Part of a small language model's weights.
Training: a variant of Adam for these matrices, 416M tokens, 6353 steps.
MLP neurons of a small language model. Each row is named by its layer, matrix (gate and up: input weights) and neuron, and shows model dimensions 64-159. Each number is 128 + 24 x the weight over its row's rms, rounded and kept within 0 to 255. A neuron's up and down rows have the sign that makes its largest values positive.
After each neuron's rows is what it responds to, as a language model described it from the Wikipedia text at the highest values.

L6.gate304 [100 145 132 138 138 112 144  96  97 139 121 115 139 150 113 113 162 110 123 131 139 132  65 155 127 105 139 126 133  96 115 118 106 120 116 153 114 130 116  90 146 170 116 160 137 143 112 155 184 106 109 155 101  97 151 140 104 168 137 135 127 147 108 179 118 138 113 172  99 142 102 129 148 100 124 109 120 134 178 128 122 114 134 102 127 138 115 122 154 138 105 124 122 145 158 190]
L6.up304 [113 141 115 121 166 148 111 146  80 129 160 138 133 132 154 122 143 109 121 120 116 141 141 186 108  97 107 102 131  92 124 129 123  97 107 100 137 152 176 141 133  85 101 121 100  91 113 127 122 123 150 117 124 124 106 139 163 127 158 158 135  96 135  84 124  85 128 143 150 141 130 134  98 153 169 131 110 127 181 130 180 132  88 125 140 134 140  96 167 123 141 101 114 137 142 144]
Responds to: Word-final subword pieces. Fires on the closing piece of a word split into subwords, mostly surnames and names (Char-les, Cloon-ey, Rand-le), plus table-separator and ID fragments.

L6.gate162 [121 138 135 132 140 114 154 140  94 147 143 122 113 120 124  84 140 130 151 115 149 106 120 132 129 105 152  93 168 176 121 148 115 131 159 159 129 102  91 122 153 129 170 160 153 123 119 119 120 187 108 174 119 125 133 142 119 129 117 103 155 147 115 167 125 101 158  98 114 101 119 136 125 115 157 143  77 171  68  83 137 151 139 104 139 116 133 134 109 135 113 128 148 126 114 156]
L6.up162 [122  85 110 119 125 130 169 151 138 138 170 121  37 118 126 106 138 163  73 161 149  75 127  98 160 192 135 113 147 125  67 128 112 137 133  98 149 125 134 140 117 113 181 108 147 141 119 166  80 124 116 124 151 108 118 146 154 135  91 101 112 145 154 121 132 124 127 146 157 102  76 149 154  94 108 131 141 145 177 131 178 140 112 154  87 130 109 124 116 154 145 124  99 148 114 132]
Responds to: Word completions, esp. week. Final pieces of words split into fragments, strongest for "week" after a number (three weeks, two-week, weekly), also "month", "master" and "line-up".

L6.gate212 [ 92 122 128 167 134 134 188 133 143 122 116 129 124  76 133 125 143 134  92 114 139 122 133 122  97 136 107  89 126 140 156  85  91  96 154 121 150 141 147 102 131 184 113 114 127 144 133 130 164 138 123 164 149 122 132 139 154 114 120 145 108 126 155 171 164 113 150  83  96 106  87 162 149 137 102 139 158 156 132 137 132 184 157 105 168 133 114 134 122 115 135  91 121 127 110 102]
L6.up212 [129 114 130 140  81 133 130 111  82 155 127 202 130 100 106 152 130 122 142 158 124  92 129 105 116 159 164 111 106 139 100 181 110 130 156 157 157 183 106 135  80  97 143 130 155 126 120 109 133  88 101 135 143 189 111  97 141  98 146 138 125 131 123 125 165 112 116  85 132 116 114 139 139 134  88 127 109 134  88 123 133 128 145 128 139 125 121 150 122  99 128 110  99 146  89 148]
Responds to: Mid-token word continuation. Second and later pieces of split words or codes, especially the T in UTC in infobox time-zone lines, plus season-range digits (2010–11) and newlines after infobox fields.

L9.gate345 [126 149 150 126 188  79 118 145 132 117 100 125 100 115 110 126 113 154 170 141 131 154 154 129 143 144 111 102 134 159  98 137 118  74 160 157 155 114 143 120 164 157 143 128  99 108 118 136 120 139 130 141 136  92  94 149 152 127 152 134 118 117 103 127 126 144  91 133  82 132 135 112 145  78 142  68 122  72  98 140 136 124 132  68 113 154 156 136 114 112 138  98 132 133 110 128]
L9.up345 [139 112 141 124 121  76 153  96  84 116 130 168 107 175 133 168 130 145  89 159 133 150 135 104 133 158 119 102 154 152 118 143 153 127 117 131 122 131 117 145 200 146 117 109  92 152  60  80 121 186  80 142 152 156 134 104 143 183 120 140 122 137  99 137 142 161 111  97  98 106 145 133 134 138 107 129 121 130 101 115 104 147 103 123 116 131 166 165 130 103 170 115  95 150 146 143]
Responds to: Mid-clause connective words. Function words that continue a clause, such as and, which, also, not, so after a comma or auxiliary, plus trailing table-separator cells.

L9.gate463 [154 113 105 159 129 157 110 130 125 118 148 108  79 105 130 144 148 181  88  91 152  99 172 159 106 131 127 118 126 126 135 106 150 145 121 129 121 127 139 122 159 146 160 100 116 154 108  60  86 145 105 130 137 160 131 124 139 174 121  79 154 142 134 157  69  99 125 124 136  82 122 133 119 132  88 128 123 121 152 123 137 130 147 126 134 154 145 121 121 151 103 152 112  86 112 125]
L9.up463 [102 130 126 107 105 138 160 127 161 162 106 115 143 125 156 116 145 133 134  93 174 149 122  93 137 126 127 162 134 123 127 127 133  88 139 132 146 150 149 158 126 142  89  67 179  83 172 143 100  98 116 134 122  95 124 122  73 123 157 144 144 139  90 152 123 133 124 141 104 131 152 134 131  76 107 132 129 128 146 183 136 134 119 121 137  76  88 136  85 152 106 144 166 133 163 151]
Responds to: Predictable word completions. Word-piece endings that finish an obvious word (Tod-ay, near-ly, ex-amp-le) and expected nouns after counts in sports careers (four seasons, three games, career, round).

L8.gate213 [133 128  99 118 121 124 112 112 108 123 134  89 108  77 151 162 118 123 140 137 114 106 161 158 131  96 167 126 119 124 125 143 143 134 140 141 169 141 102 168 147 131 165 123  99 145 185 129 114 153 182 156 102 139 117 128 105 103  73 146 121 152 140 144 159 166 107 127 151 140 149 152 125 137 157 136  98 142 125 140  89 110 137  61 138 155 127 103 139 127 132  92 111 139  97 106]
L8.up213 [121 119 161 131 139 140 163  88  69  44 168 115 114 114 102 159 164 132 138 120  94 108 130 143 123 141 150  90 111 127 122 128 125 113 128 137 108  94 167 106 132 164 109 137 169  76 124 172 136 149 119 131 128 146 132 116 128 135 132  99 120 145 136 117 135 150 134 148 131 104  89 161  72 136 168 122  92 136 105 126 149 114 152 145 152 111 175 152 128 146 172 115 144 143 109 157]
Responds to: Ends of category labels. Final word pieces that finish a label or category name in tables, lists and titles, e.g. Singles in chart names, drums in band lineups, team in sports headings.

L9.gate3 [130 125 144 154  92 117 105  97 123 135 109 106 112 131 138 125 112 151 169 116 108 110 136 100 123 115 157 113 122 134 142 101 107 147  79 156  79 128  83 127 144 163 164 108 135 147 111 135 154 167 106 133 149 140 131 133 126 158 113 160 105 154  98 113 122 120 111 113  97 141 101 168 114 179 122 135 141 120  71  95 109 193 105 112 118 144 142 102 145 152 118 101 146 154 136 146]
L9.up3 [144 138 100 149  91 154  93 148 131 134 109  92 148 119 106 111 113 121 122 108 142 120 114 103 104  70 168 140 143 145 142 151  92 126  79 104 139 150 146 122 114 150 107 137 105 111 146 121 107 121 160 124 127 130 142 134  99 162 133 147 132 158 138 139 127 127 127 133 117 106  67 115 141 142 120 150 100 153 140 138 128 122 143 134 164 168 189 123 120 110 131 122 137 158 108  75]
Responds to: Word-initial St, infobox units. Word-start pieces St/st beginning longer words (Station, Standard, Stock, staff, storey), plus infobox fragments such as the T in UTC, the 2 in km^{2}, in.

L6.gate439 [137  95 151 154 140 129  99 155 124 107 150  83 144 126  96 148 104 146 126  95  68 153 152 146  86  99 149 110 109 125 177 112 150 145 152 180  98 112 131 130 170 134 101 146 103 142 112 127 120 132 137 134 141 148 128  99 154 128 157 121 104 133 135 141 105 136 119 121 125 137 135  77 150 137 152 132  92 113 112 118 146 161 106 101 140 108 174 132 159 125 125 145 132 186 111 116]
L6.up439 [113  95 132 168 102 169 117 134 129 118 128 123 151 165 127 137 140  99  89 127 107 106 147  94 127 110 167  79 102 155 152 105 130  97 118 126 101 121 193 111 133 130 115 168 131 110  88 131 100 160 164 120 153 136 102 144 148 133  89 133 148 135 128  93  64 152  85 121 147 160  93 132 138 149 108 162 144 117 122 104 132  69 147  81 162 154 157 160 154 160 136 146  90 157 131 126]
Responds to: Table-cell and field openers. First token of a new table cell, list field or quoted title, often a symbol or quote mark such as $, °, ", or a colon after a team name.

L9.gate374 [ 95 116 139 134 110 128 154 109  60  68 137  98 169  86 118 128 149 179 135  85 129 142 148 139  67 160 136 158 149 108 109 114 111 120 105 123 161 142 132 130 131 116 125 121 161 119 106 125 123 123 114 166 132 105 122 112 110 158 130 179 135 138 113  96 105 127 133 157 128 136  99 136 132 135 142 115  85 127  95 162 125 171 146  94 138 188 139 159 113 142 193 121 139 149 141 100]
L9.up374 [177 132 157 134 130 203  92 141 106 118 129 105 120 182  94 113 111 117  97  84 116 123 140 117 136 145 204  99 134 113 146 110 119 105 115 149  98 112 135 136 110 129  94 125 127 178 128 130 147 120 155 103 111 117 120 159 136 150  93 120 159 155 126 164  88 124  91 154 151 102 155 122 118  97 126 138 126 114 144 137  91  96 118 120 116 146 159 141 126 150 117 124 131 132 128 160]
Responds to: Infobox/table entry starts. Opening tokens of entries in infobox lists and wiki tables, especially an opening quote before an episode or song title (| 1 | "What Life…), and field names after a dash (Running time, Network).

L8.gate247 [119 162 104 132 118 122 124 120 131 145  94  97 156 141 132  81 126 152 158 120 138 111 153 148 106 128 103 162 163 135 134 121 123 158 156 105 140 120 119 127  90 144 182 108 165 163 110  93 114 160 113  95 118 170 213  68 156 152 101 124 127  85 115 179 136 140  85  89 112 177 114  94 196 141 123 120 145 123 105 147 106 123 115 151 137 137 114  90 104 100 114 139 139 120 112 110]
L8.up247 [140 147 179 149 117 103 130 140  66  86 150 110 127 107 135 160 146 150 109 129 101 133 109 127 109 141  65  86 157 132 139 108 162 161 104  86 139 128 155  92 108 144 171 165 101 152 100 161 137 107  95 168 121 148 126 136 110 175 161  92  88 118  90 120 119  91  87 127 135 133 109 122 125 143 107 117 143 112 120 145 117 141 141 144 141 116 148 113 103 123 114 101 123 124 101 123]
Responds to: Line break after structured fields. Newline tokens ending a filled infobox field or table row, e.g. after "Label: Telstar; Epic;" or "| 40 |"; rarely word-internal pieces like in-it-ially.